Weights of a small GPT-style language model, trained from scratch on English Wikipedia.
Size: 15 layers, 5 heads of 64.
Architecture: no position embeddings, ALiBi.
Training: a variant of Muon for these matrices, 429M tokens.
MLP neurons of a small language model. Each row is named by its layer, matrix (up: input weights) and neuron, and shows model dimensions 48-303. Each number is 500 + 40 x the weight over its row's rms, rounded and kept within 0 to 999. Numbers have three digits each.
Before each neuron's rows, "fires in" lists the words (lower case) most often at its 100 highest values on Wikipedia text that the model never trained on.

fires in: "in", "of"
L10.up618:445483398417522485584427490495507466413462419432469489530548479543513505570438505552555484560436544568550458518513450490446515460517551550487492509457535536479543387496549435472572558535482507451524506434459573510495493471476518549519553435492496514484535485415507437527502484477556495456476471490515504537464488486592475456540425500454508502531517481509532530536461496475446467475494567531555449455505461523508483511494531536489523450517506453511526505511488483524480582502457431487526582462516462437521519546535542477487474581542469522464458521409517532541479472503515460573533436491476531546572510517510491511473468475494455508533437536453553480437511448460473527518528470502525512557484433574564544462504547507489444473444500559457555546516463559487502501488492453

fires in: "he", "she", "rusere"
L10.up240:482499431555451528521448569451503497496542514535498564443462499431529511487493505502491456518508531492515424492506525497511507597504472473498553458510563432430538499541494532576532492505453495510461473518554424533516570549450568586530493511453515507456489551535403546468545513492547523399586542483515483483568529520430454511544533564441491499483537497526528481486454458545494466522469479483486492468525485470512520473472458515508488480528457579514522468505429523549508482548489556543475531523575533454525478500488405500477478572470517537538498417475491502513469419515478493453453517552495582513513506533545565511474455484534505523494519501580494498467484512527524463564538469491471462528602429527488437511493491471567478468511556549519554537530522394551526531427445546

fires in: "as", "in", "during", "while", "after"
L2.up595:409406517512524504515473546459522543451461495467533515529510506499549437442491535442545535529552543552601488515455524558444485488534484505507470513523469504542435544534523462493477407543500470477501465482464419416521407524563499522434494518528488481561559556556525480504435548532456546566497578530493512555501495488488534528506481441446538495482464496535408550489530524506516482499556528497474539502557594511523497594488458453558549553503492496525525559549480553540504529459511497450530426476458541441488503474488432460476463444459404508529498505551438475509421522446510543590490458532482506494473527450503420493498526507554505527458500520587474552521486493453532426534487412449506513474486501490515515498474484451516515553505516586473518489499497538505530435518429420

fires in: "and", "as"
L7.up520:468494491505478402512516547540544516509535455533462478471498445544503534535456484451585507548453540555512425491467523545516494460520470492523537506563454476529414531477529510470541475503510525528469570484450446563525479517558452421451500501469403471458461533508523419422448553511462504479488557463503531446505504538529605497436513468506484474442503469499435466515429440495516478472552553477532531528509556521495507563494435496502490526505536483498489493576518521550510487535585525526479547491518476534503472511424502520546544511528505563448560474538439462511493493538483546514469569487420476509562497517517550527517505557576491534491428506510485487476517486509480423496499549462488516474502514524451504540466473501495399506532459508472543515459487505519524539440550545

fires in: "of", "in"
L10.up374:492461460493514547518464512457487438445456483469553525524464522430515497499545513469443524447496456517538498543545493498545491507550454414520497477501502534531520586414531492497570465470555461507538515523463500452520471491470518546468458493407438546529426549505547488475510513539444500483443433546494484506585529467460493482546495481504497491567534492514462492436445519446505558482475537570507490553485473508468590486465474504497447566465520538526467504541542491472474509458434446462494539524526452478550515437478516505558648539437449605472487458466439485550485504466464469439516566575509565575586529486443481511508517491488488525503521500496549475523519499507482536463508509501481541485494598548569620489600538491495493482482442453470500499456446522494506423519395419

fires in: "all", "per", "alloy", "alloys", "total"
L7.up153:547540444481508448504413500511572539487468457433547519528549570501561514541461431564508530469540520499472556541526518461517460473516605516533513498467471524516434515502521421465519586485434498478410525473482599478545518523520512457571481491503600375564482512542474487488506503525518506475457552467549503504582477447430512580490548508412438514541475480558545527502464459564517473516474453520511482505580525464446495486541516489529462515500520447503512481481515457543490437525507474496492499486494487441541535518500540575511452545553449444523513504481509480502501485527402530536491536429533473510543467474522459518500487461511467474466491428555533425498492487535442542507489473463454537492451555448502517492474515560487509510521485456499566493569510467472482531484527519

fires in: "as"
L7.up862:545490458519476458587498585547541563465488515530501491523500517570564602519426433522508517527490564507551453551495555510441607545422502506523530501545512473487466505474502466560493506551583471474508503489485556481492382495499467477514495486519508408505528471513516437476462494506547514495484546587470429466458493432473564494520452472529509444474485538517455543461472487492482528530476491472570457509522540502528500497483471491529503513486483530419524476493576519504533524504498529437461446539472422479570504532434526427554450435517500510459494446507454440438540526449496493472511448557468506555515511488463471504482395443522466570492478512529531455491521452509425479531503519521479549410503517566496513512529568555471552478580413465445538554523467471541457487507565575

fires in: "of", "for", "with", "from"
L2.up44:486532572464528551509577482471500511518544458600477537434496575476458527513480480520477478525486496485518580458509508500522447529477562424514508554498515515504465437521552515432485471489562506509518497534520430514504493482482577503508440509504440526570493576496499511464502522488526510493495516462487473522478507452449462502501536528520506438495508555468472384432406556477592501543515489575462469554595504442512453539464458495511475493539411574496428477519466531456515498544526504520465520498451473545509456457485527511548519470529453555466490418529429524547501459513490414590543519465508538532484504547466550552467446555440537512518527433508499520426500494496500501544476504523440492489458496474576560463540558430498584512548475430500492499508467488523588405538493442

fires in: "in", "of", "into"
L6.up739:520551444468457485508476477467526517425538451489585539560538519478520517506453509562491440562384548522483542555464451495465471487506500548450515519515516431461511542467474483512488529508531471481470517581523544472459470409474544544465511569395534578513585541464525524492507586498469514514515485513479437539472556544560529469485480484537514446559461388485465482479478446563451503462440526512503495496530523530431499542484528499525448520491544498506528460565502479519481506460501541489478524493525502510526463524412492459526425463456580475540575569495442409503558492536503515519465521489514479502591539500422473553493528509522438551449409532525515548508518427498554496547576547496494514502515468511473560476509477505426473497525453451475442540499483505512403604507464518

fires in: "there", "around", "same", "following", "these", "along"
L2.up511:526459495500487505453506505509480496513469530444477488442516486512535511496496532538506517521520527509450565442483544491516501539536537555540488510423536500461429497521557515471459556423471536442452511489519532533428508523435487547527486487525489453561554466453544457471463564495563491448478550482534541599493583535548496475431566476470520509589489548617483485498487521501497510502567504480443504481492468495468385467525522524528426495501549468475524501549505439510456519500478556433425502549475451533530509456491515569471481530530495540468553477489499446452525531450440424508541491502574463570540450533501421550467513502511485496517524510574503430497465476441480462466529527539447513454499462472456395539440498531504554540484565438578492535448549462524524497557456547

fires in: "by", "with", "included", "in", "to", "include"
L9.up1046:469526551565498518475482520632482497531472426514508616471522458556523550515485510536484470488546522506543505458567491504493547482494461506493433462486523497588447544460531502485511543492558564451494496478519466478470460448402500508460488434449597463442496582504495519392418522494478414535473465480453514499515501520531524581475485524473506525494498503487570509518504444516506501507485484407453521448513477455472471452477432470539559490465485471479460442478498539474461467552410545416545422461421532497561507488445505443486467460499566517550468555553510451498518541507483511447448495436516512560521500572482469464511516492507555460529451557522491529510516537471454469473520456484503517481492445495476499539486473513435579581516466520546495567485504565497483490600497503

fires in: "a", "the", "of", "an", "as", "appointed"
L6.up174:529522482471500444555560483542402452465550539499532507593466482482515514529425415471598588458498517458505453557448553530480473529443479473518513542542510524552491438531565517476528548523460489483495559466468520530521493526512439516525459499484566421455467507465467472480562500556599496494471519504502472464549535463512493422482412538501552504512579406474455468508504475485530506511468470574494473492574515519420535452508533499581509495485513500514472487516484547460460502491526401517527534576478557561461508455471424513487450516484555577486418492482562477493453458493483582546530537552405465485483529509495464453487525532448485557513452462515473486528507509543425566581539478523536462482468515550519514485450504441510477513535448483472485529557516529483511445490440456

fires in: "of", "from", "to", "the", "as"
L2.up370:521453495414522519554516416559545556514529460570480560477484515503494549478510521448557495513558535541466519485527477520492433504558489498504467485468508532533509512540529425438479517469480515451503511496584482541452481546462529525420444441521558520535513536500517466468520547551522513517555475449487473552578536502546559500418558442588481428491516540505503530532482499427567510460491507479596467463564488488506467472417458494486416544458454526559459494475555465499497471524452454457470469478499532543459559505571524493551466492455511473485455517514460470467516467507536512544521568497522491480479487441475547429470410495435509578579526450536498491542526541500515501530455518531505458539490497469612439519489513496493555517425480516491494466517496549448470463481553501

fires in: "the", "age", "early", "that", "western"
L9.up72:482561474463404554577516467443513501493468453465473486525501398514514471526531424512555532492468441423496424436457455494494541468519521433426453511455465447491481475448513476482516487543494497459507456501464459535493467531501467542484548511592520501506521541495494499524500413478532521533470482559567610451580538469530492501524496595565456477497504459511524564463571530460474580492575584502499494541487505515547466544525510512494441465495456509501531470521506506509450476495464593493462601475499499536513474547502524485487487561527496548531478471521455550493492451478504522443482543453480483512553554523569564459505515576574459404430443517447446562448489508518517503481493504493542559482592530451442521552465520526567555495469493506477474450512486501497460417555512513

fires in: "and", "but", "he"
L6.up1257:421519579596511424526520494500475535557476493487467481437419464480509504497530516466570492580520522439494410516496550535424475492508473531492529488498465482520435496485485486525527483485555516478492460448484483523512525464495488474505512486499532509487497465518541462443483484463487526436551494398556485420516498504486533479473492548496448541559502554550400486480490477531509522546482492520477481487482505434549553529470476509519490460533551474514525411491522507572542504494587479463519531540536490487568472520540494534483518467443541471492566492524453447548523544504488487500570494573475544449482542537459504463511426516492472451437513570607528456481423489487492448468521477478476487513521502521533525454485533463499427579465535576480514472525528469502532506508405498

fires in: "of", "among", "another", "other", "alloys"
L2.up62:467459509464441541450502525582515513462497507527450568523451514517473503541485563476507487552467454494514519479438507493502432523495520487536517490469414592529472471467558505449434564514442534519531501491517549464483515453499522469467519517472482422518510565457423547525531512527485488504528454494466528548524483552568497531496489533442538512513471514470513569536456509419461516481427573474517507494461535496512532515462475513550490539506545456518491542525505501514460483448497562512486484490483493549518542512453424511542523506486481518498551483438496480504562473554480543553418462474547499575561498440484477499471495523492412500450476543519489408485539529437488564491526434554445516544502575468494469516586507475513524571376422533515512509524559422558448573543459565

fires in: "and", "but", "that", "have", "who"
L9.up40:514499479500462453519476510514491526491492520475397507459458473514466563516444497440572411490527548503599583484438504567518512467516546553497478499552484481486458466558590477427579453457484451496518533419536499521472455487439550502449522478511449474540458532481505518449576567515436512526492498490490466450511510506509505482502491494457411484498519467421453479485503520517511476445556505515538433532464563478517522518578475455508491511463446503460492436504585498515556517493489581508524467524467526484596466521463534559506468463534454518487404478506477520451478529557510478570468538553442413489516454542539507513466410508567515447545526491579486483526550486531555488482516500529492459492512546510495535482520449531528429489519480517509546476532526476553483499505535538

fires in: "that", "such", "he", "the", "it"
L7.up376:459542478482540460566536488524499479476509498444502473482534580585446538517439481467461472475484534459597481440440515496521480461484565491528511475473505517563531462504523525441552477426518494570512450508509527534456511603494449487495557403525532485459496572429527503505460474457513444502528528451539469498527494507511469473531447535493488526617474481482465455426560472573469482515485519492537496490471530444584490468501513501477522520506489505484495492503453496534535518504500495599518482516535544510437555510478522512551404491482507529438518458547512589485517543529504508537495506498456464467457513530468503446522555548557489425481516473506534408461436529481543574489454440485458484476543547556465529526503542533556514472476513436472528431443458440516454451446561537

fires in: "of", "to", "for"
L2.up667:479512500521458565536517461528511480483582425521481542471488508477474398527490477518432478477549523503560545557470496498568418518497539437491556508509500505554520514439562453494538431406517496537562467456504539497441536421453440533561490484466508445566498532573476475473453470529533496531445476439511493480598515601471519512464466483503504502452548514518490539456449543492531528511563462512480510567499520496523511487475523540433496451544512549488486470448453400509510558521499535513587447442463498536541552529439502494481517483459480525529477559491472444550523509541501490484468518433546532531555505525455504562531588423407416477495512561487448497509546528500582512441473447497511508472483533423521505537494547523415536526435517499513522528525516464501499509467439518

fires in: "and", "which", "that", "100", "2"
L10.up803:513490500559485533505512585478534552513520513475435468511500490516487534539431507526419411577495539543552446510497531532513462487481551515599525445569499450542529510538511549493533480532502558521479602441418440594513586476502562514552475492480513528482504466489539462425485471542497508560523515441459442445562436431506498463479499491516430520468543486485511444454481481490486535522529534449494499512449611539510461544423443560543467511480490496445497535489513520479538508521504549496484471517489500502544503464365544506465498472503457463483537523521462532446507494576484545511454531462527466536530437550499507564511501461534415503464536486515504447472505518472442475541471481432502510469519493529484506560498503491494496485576507556473449426467493525489459487503475438

fires in: "of", "to", "son", "with", "founded", "became"
L2.up245:552514468514543547542510476542416503491517549601501523596489576423470410512502510476469498512504533520484539489558435511444468472573555491461596488408458495526491504487494570540448543541469466468494492438500487452536438519502508450471486519500466469472485563472523461551522498511580542591540492444549498528476544529539527568580454486512463517533501500488486418485434528543472478519537462545457405447518477484516495439461514499490524509437523610498442452511513454521400487470550550486566528558492508527528514540518512573533523442439507561490529435484475558466479472505450488517524505554473590398471498500500525474491497514550549578522518435496452406466482494556486432521490487442542478501484408448492524467509531519466541571500503469474467533493537566498500513507484474

fires in: "however", "while", "after", "despite", "although"
L7.up481:518463559412493548406455521481480581526468514469519505484538506525555399483463486562462468498568456499473547507557434551448529513499528572453530468503444491542440449483465460476478509492511546490429455440458513467447512483536462529466568556509500536516486458486441459411553531589458489515482507525526505454553532418514473464550472497527555524450552456521515468500522515538466431576514540534509450474528472499518524531394533485654548517472440476494448500541505569530543512460508563426535523564463487481571455466440508517456592493548536587492520444434511499467533525520572499545497546515490520589448489517544567518578477490508507535481556528523522448517476591430472480516505500485516485525518530510488513515492548506515478529457482516532511512515525496441523523471483463